Part of a small language model's weights.
Training: a variant of Muon for these matrices, 134M tokens.
MLP neurons of a small language model. Each row is named by its layer, matrix (gate and up: input weights) and neuron, and shows model dimensions 80-143. Each number is 128 + 32 x the weight over its row's rms, rounded and kept within 0 to 255. A neuron's up and down rows have the sign that makes its largest values positive.
After each neuron's rows, "fires after" lists the tokens most often just before its 100 highest values on Wikipedia text that the model never trained on; "fires in" lists the words (lower case) most often at its 100 highest values on Wikipedia text that the model never trained on.

L5.gate412 [157 127 155 102 127 167 156  76 180 156  94 183  78 142 140 123 135 148 132 163 129 115 149 117 109 129 129 154 188 137 128 148 125 150 168 109  64 106 191 200 160 103 145 134 156 161 138 137 177  60 143 142 121 114 120 134  93 125 141  98 141 136 137 101]
L5.up412 [136 113 119 106 136 106 156 137 144 115 135  92 103 109  70 131 102 160 154  87 154 211 169 103 127 104 151 119  78 174  95 144 111 147 141 204  92 174 151 115 156 108 123 120  93 135 140  78 119 136 125 119 125 127 130 125 127 121 175 127 135 136  80 136]
fires after: " on", "ion", "on", "re", "n", "and"
fires in: "one", "ireland", "outstanding", "traditional"

L4.gate269 [136  80 117 118  96 184 123 175 168 174 139 133 157 126  75 107  60 152 116 135 107  92 193 140 106 148 150 187 103  99 108 146 127 138 164 184 138 104 174 179 149 102  59 125 175  62 150 121 138  96  93 152 133 136 123 169  91 128  95 104 169  61 120 125]
L4.up269 [ 78 110 149 104  87 139 158 155 126 134 141 114  86  38 178 137 127 108 112 116 159 215 140 166  86 118 135  91  96 141 118 142  66 132 127  96 108 148 114 103 123 187 151 137 148 134 111 158 139 134  70 153 165 156 127 134 100 106  80 123 159 159 120  72]
fires after: " on", "a", "on", "n", "re"
fires in: "one"

L2.gate89 [113  98 143 123 157 195 101 100 171 116 115 108 149 145 148 150 154  78 132 172 144 100  94 115  97 147 132 112 104 117 144 156 190 143 161 112 114 164 140  47 147 112 141  65  92 160 111 176  70 210 108 152 136 128  94 170  66 202 121 140 202 117 134 152]
L2.up89 [ 99  78 193 141 132 100 120  81 128 146 139 104 143 134 134 112 127  94 175 155 137 130 132 102 144  50  45 148  97 125 155  76 165 108 117 113 155 120 118  96 109  92 179 188  41 114 170 188 143 147  83 138 104  83 143 139  97 123 143  52 189 133  56 119]
fires after: "1", "0", "7", "5", "4"
fires in: "12", "11"

L2.gate502 [115  70 127 130  87 135 130 134 183 106 141  37 135 122 160 131 144  78 159  89 115 121 124 141 181  82 140 129 151  97 153 155 153 158 146 166 128  57 102  83 148  96 149 108 123 132 124 126 153 127 145 147  86 104  73 147 131 120 186 110 134  84  68 164]
L2.up502 [ 71 117 134 145  81 207  95 100 183 148 124 114 203 164 150 144  63  86  80 162 154 201 125 154 105 130  79 164  95 116 120  74 133 140 127 145  75  96 116  94  86 168  93 149 140 150 142 203 125 140 174 135 169 119 139 165  82 109  93 152 171 110 133 145]
fires after: "1"
fires in: "10", "100", "11", "12"

L4.gate277 [131  81 163 156 149 134 128 162 150 114 133 149 128 142 182 118 109  91 127 138 128 128 125 100 111 145 189 153 187 147 137 112 104 142 120 147  99  65 144 120 160 127 130 125 144 177  98 133 123 131 152 204 146 137  97  92  96  86 144 149  59  78 108  88]
L4.up277 [145 149 154 124  72 124  84 105  97 150  74 101 135 107 106 134 114  92 147 122  95 122  74 144  73 162 112  90 108  94 149 132  88 156 109  69  85 185 149 140  99  99  73 106 162 160 153 101 125 126 145 157 194 132 101 111 180 196 145 178 138 109 189 155]
fires after: " O", "or", "O", "f", " E", "2"
fires in: "on", "born", "from", "one"

L3.gate376 [122 136 181 181  75  80  96  95 156 127 136 135 148 143 152  96 135 191  85 168 113 117 123  76 104 112 100 130 121 189 154  45 167 137 139  72 147 207 149 158 171 122 114 151 127 221 105  55 102  82 128 149 130 131 145 127 106 125 158  83 157 148 151 123]
L3.up376 [117 149 156  94  79  85 159  76 140 115 146 144 150  87 130 131 109 148 138  93  91 172  92 121 158  94 113 122 131 112 114 109 152 110  39  90 170 170 149  96 126 186 130 110 231 129 174 160 110 145 183 130  89  78 142 135 175 140 187  98 198 127 124 171]
fires after: " B", " wh", " The", "t", "ie"
fires in: "who", "best", "they", "the", "big", "chief"

L3.gate41 [112  68 179 138  41  90 122 135 127 107 112 111 113 173 151  73 165 157 125 130  98 133  94 166 108 143 140 117 125  61 163 105 130  82 175 180 135 164 197 155 207 103 132 127 151 119  79 161 106 168 156 119 148  86 151  93 161 139 162  48 156 164 147 151]
L3.up41 [114 115 106 114 144 138  70 134 140 170 101 163 131 155 144  50 156 134 128 156  95 115 168 149  95 166 160 126 128 100 170 132 146 109 105 153  85 136 121 118 155  81 136 100 113  75  89 127 117  74 101 156 132 174  82 113 111 151 170  84 153 131 129 163]
fires after: "H", " H", " h", " m", "ow", "h"
fires in: "history", "he", "however", "historic", "hall"

L4.gate453 [152 129 146 143 134 135 107  88 186  99 140 113 176 137  73  94  95 168  79 135 126 123 128 155 180 115 173  90 163 153 157 116 107 132  51 167 169 183 152 134 151 143 161 135 140  73 129 232 185 114 154 114 142 158 136 129  75 164 124  94 114  89 157 141]
L4.up453 [158 156 158 151  98 162  90  87  80 102  90 114 126 143  86 140  90  95 104 119  99 217 126  80 120 114 142 199 164 129 152 101 114 129 134 194 124 133  54 122  87 114 152 134 150 163  93 111 113 130 128 144 123 126 139 163 144 143 149  97 161 100 142 126]
fires after: "ur", "r", "n", "ou", "ec"
fires in: "during", "became", "through", "ground", "grave", "grace"

L5.gate509 [108 123 126 154 142 186 113  82  82 193 159 102 119 169 135 189 104 101 102  91 155 104  90 161 126 148 109 106 122 127 136 144 128 114 151 116 255 157 173 112 178 115 129  96 156 146 123 108 120 163 110 140 158 127 172 105 147 107 137  98 148  73 141 172]
L5.up509 [122  88 166 110 143 140 169 202  80  94  91 156 142 120  74 128  77 118 103  84 148 138 113  77 103 124 155 120  95  86 138 129 157 112 169 132 206 175 114 150  92  98 123 128 127 135 110 138 117 146  86 136 138 119 125 122 137 160 111 145  79 109 183 152]
fires after: " th", "iv", "h", "at", "od", "id"
fires in: "river", "than", "rather", "body"

L3.gate335 [121  43 141 130  94 141 158 148 153  99  76 104 147  96 113  64 100 159 118 160 152 165 151  90 101  67  79 108 115 142 142 117 119 184 151  96 129 161 169 192 135 104 143  87 133 159 122 155 123 108  93 163 108 117 117 127 141 148 127  89  89 164 127 133]
L3.up335 [154 133 138 106 176 109 125 148 132 126 133 155 143  53  89 130 124 148  81 132 109  94  83 148 114 120 149 165  76 180 157 125 130  75 178 141 183 186 118  86 129 104  88 190 135 132 125  93 104 141 129  97  44 130  86 168 157 189 188  96  99 128 171 185]
fires after: " wh", " on", " s"
fires in: "one", "who", "she"

L4.gate363 [119  64 134 137 138 148 116 125 125 114 105 153 229 211  91  94  90 133 136 177 215 188 125  87 146 123 127  94 141 174 137  93 107 149 154 116 107 195 116 198 142 152 111 124 135  34 130 185  91 148 149 131 109  92 116 132  69 115  89 114  73 195 179  98]
L4.up363 [ 99 130 133 149 103 175 141 104 104  38 125 162 163 140  84 101 151 152 139 233 132 151 114  79 169  68 147 156 185 114 111 115  92 188 171 111 124 100  96 133 164 138 155 133 125 178 112 105  93 152 156  95 116 118 146 108 131 142 116 113 137 124 132 184]
fires after: "I", ".", "ur"
fires in: "in", "during"

L5.gate15 [130 131 154  67 150 116 137 135 134 104 152 160 105 186  69 124  54  95 188 116 152  98 136  54  78 147 134 117 100 166 160 168 140 140 193 128  73 115 118 140 137 169 166 176 139 168 113 157 114 207 107 162 162 110 119 154  91 140 128 163 179  97 126 101]
L5.up15 [120 119 116 131 101 122 178 125 136 146 141 171  94 172 128 124 108 172 186 137 134 111 131 162 129 100 160 126  90 172 147 104 150 117 156 126 160 112  99 147 116 149 151  85 149  80 111 125 195 159 110 145  95 140 154 101 158 182 161 166 130  92 118 112]
fires after: " h", " n", "m", "id", "u", " c"
fires in: "him", "name", "himself", "candidates", "came", "nature"

L5.gate494 [119 165 173 109  84 126 147 126 145 172  87 117 152 101 128 122 131 164 116 137 120 163 163 168 171 125 136 104 141  80 171 105 132  89 117 114 146 184 118  83 130  65 121 115 172 123 137 105 108 161 164 130 141 133 141 150 165 159 125 113  90 122 137 157]
L5.up494 [198  61 107  90 121 103  67 116 127 104 170 169 128 108 157 149 155 180  86 123 140 175 111 111 105 231  81 134 145 144 185 103  70 109 108  97 120 112 133  95 136 125 137 116 112  84  71 165 141  70 144 143 129 126  92  84 106 158 119 167  86  90  99 151]
fires after: "ak", " h", "av", "H", "et", " H"
fires in: "history", "having", "historic", "taking", "gets"

L3.gate32 [135 108 134 135 137  64  66 138 105 115 125 142 217 139 111 166 123 125 153 133 141 121 112  51 105 163  92 121 185  89 110 121 150 148 125  91 162  93 117 121 108 116 140 136 166 102 125 151 167 126 136 110 143 104 106  93 146 125 143  99 109 135  47 134]
L3.up32 [179 108 206 147  80 165 179 120 145 115 149 129 133 173 121 178 122 126  53 129 118 159 100 132 136  99 116 117  95 130  52  82  63 108 147 141 143 165 124 129 132 114  88 114  93 157 132  87 114 130 100 163 149 140 123 103 182 109 147 104 182  82 107  84]
fires after: " A", " D", " d", "A", " a"
fires in: "april", "december", "award", "awards"

L2.gate53 [155 135 167 107 123 107 184  59 144 161  25 157 111 109 194 142 146  87 116 104 155  99 143 159 104  78 184 172 119 106 149 104 163 142 100 124  93 123  83 121 127 115 119  91 124 101 104  93 136 144 180 189 136 133  86 104 119  72 130  96 111  62 105 162]
L2.up53 [193 130 133 122 163 112 147 154 145 147 105 118 193 141 137 143  79 123 119 131 141 145 100 103 110 140 126 129 130 203 122  86  80 139  88 122 144 127 136 134 133 129 130 114  97 199 111 102  99 129 197 108  73 111  80 131 130 126  67 114 206  95 106 136]
fires after: "or", " O", "O"
fires in: "on", "born", "california", "one", "corner"

L4.gate415 [109 150 120 132  83 127 127 133 171 149 147  86 136  56  67 107 128 121 179 113 114 165 155  56 125 139  73 118 113 167 138  46 102  84 107  85  99 137 153 150 115 155 117 124 156 135 127 162 130 112 197 150  99 149 109 129 140  93 107 129 105 100 137 104]
L4.up415 [ 97 119  35 141 133 115 138  33 202  81  97 142 135 124 112  86 130 119 161 168 133 108 114 108  92 116 119 142 132 110  94 158 109 113 129 164  40 140 129 168 134  95  97 142 134 164  88 138 146 161 108 118 176  99 146 132  77 166  98 171 167 134 102 187]
fires after: " Un", " ", "u", "un", "i", "iv"
fires in: "university", "august", "individual", "organization"

L3.gate344 [ 91 109 154 131 178 185 147 182 123 106 157  77  79 158 113 128 168 175 106 104 117 107 103  89 178 115 118  65 121 137 113 167 138 209 157 129 115 147 144 132 112  77 126  86 155  97 141 123 177  98 145 116 155  87 179 135 148 136 182 121 163 111  52  66]
L3.up344 [139 157 123 122 144 157  99 166 127 150 135 170  45 103 111  80 111 141 106 137 133 158 173 134 117 119 117 117 130 171  86 128 217 161 138 150 114  96 161 178 197 153 133  96  91  76 106 168 110  91 171 115 107 178 154  87 155 170 172 154 136 144 131  98]
fires after: " th", "h", "p", "y", "I", "e"
fires in: "this", "type", "it"

L4.gate323 [143 139  68  93 114 102  94 125  85 120 135 111 138 107 149 125  90 138 144 139 131 142  93 102 135 131  79 114 128 117 159 125 198 212 100  71 184 183 103 197 148 143  78 136 156 159 206 178 163  95 121 141 167 103 113 166 155 171 145 161 108 104  88  98]
L4.up323 [ 96 155 109  92 101 109 125  44 162 119 144 143 125 194 103 130 157 165 116 118 125  76 150 100  74 155 100 169 112  94 185  95 156 153 160 146 187 104 166 133 102 104  60 124  48  58 113 145  93 152  86  93  67 118 125 113 106 122  69  72 170 105 107 112]
fires after: " A", ":", "nd", " F", "A", "Q"
fires in: "april", "february", "independent", "american"

L3.gate72 [ 87 113 114 126 185 146 123 113 146  81  43  67 211 144 175 140 103  77  93 177 145 154 107 116 135 117 145 146 106  84 189 128 170 126 170 131 149 136 157  93 126 153 157 111 162 118 129 160 174 120  55 143 128  83 155 129 122  93 120 106 105  74 113 126]
L3.up72 [129 117 122 102 157 121 100 131 170 146 109  89 138 128  99 133 121  93 167 169 109 159 120  86  88 137  99 132 127  93 151  64 161 126 144  72 151 127  86 138 120  76 135  69  96 149 100 150 130 154 125 151 157  43 151 145  52 125 160  62 154  95 101 145]
fires after: "1", "2", "0", "3", "8"
fires in: "2011", "11", "2021", "21", "1981", "2001"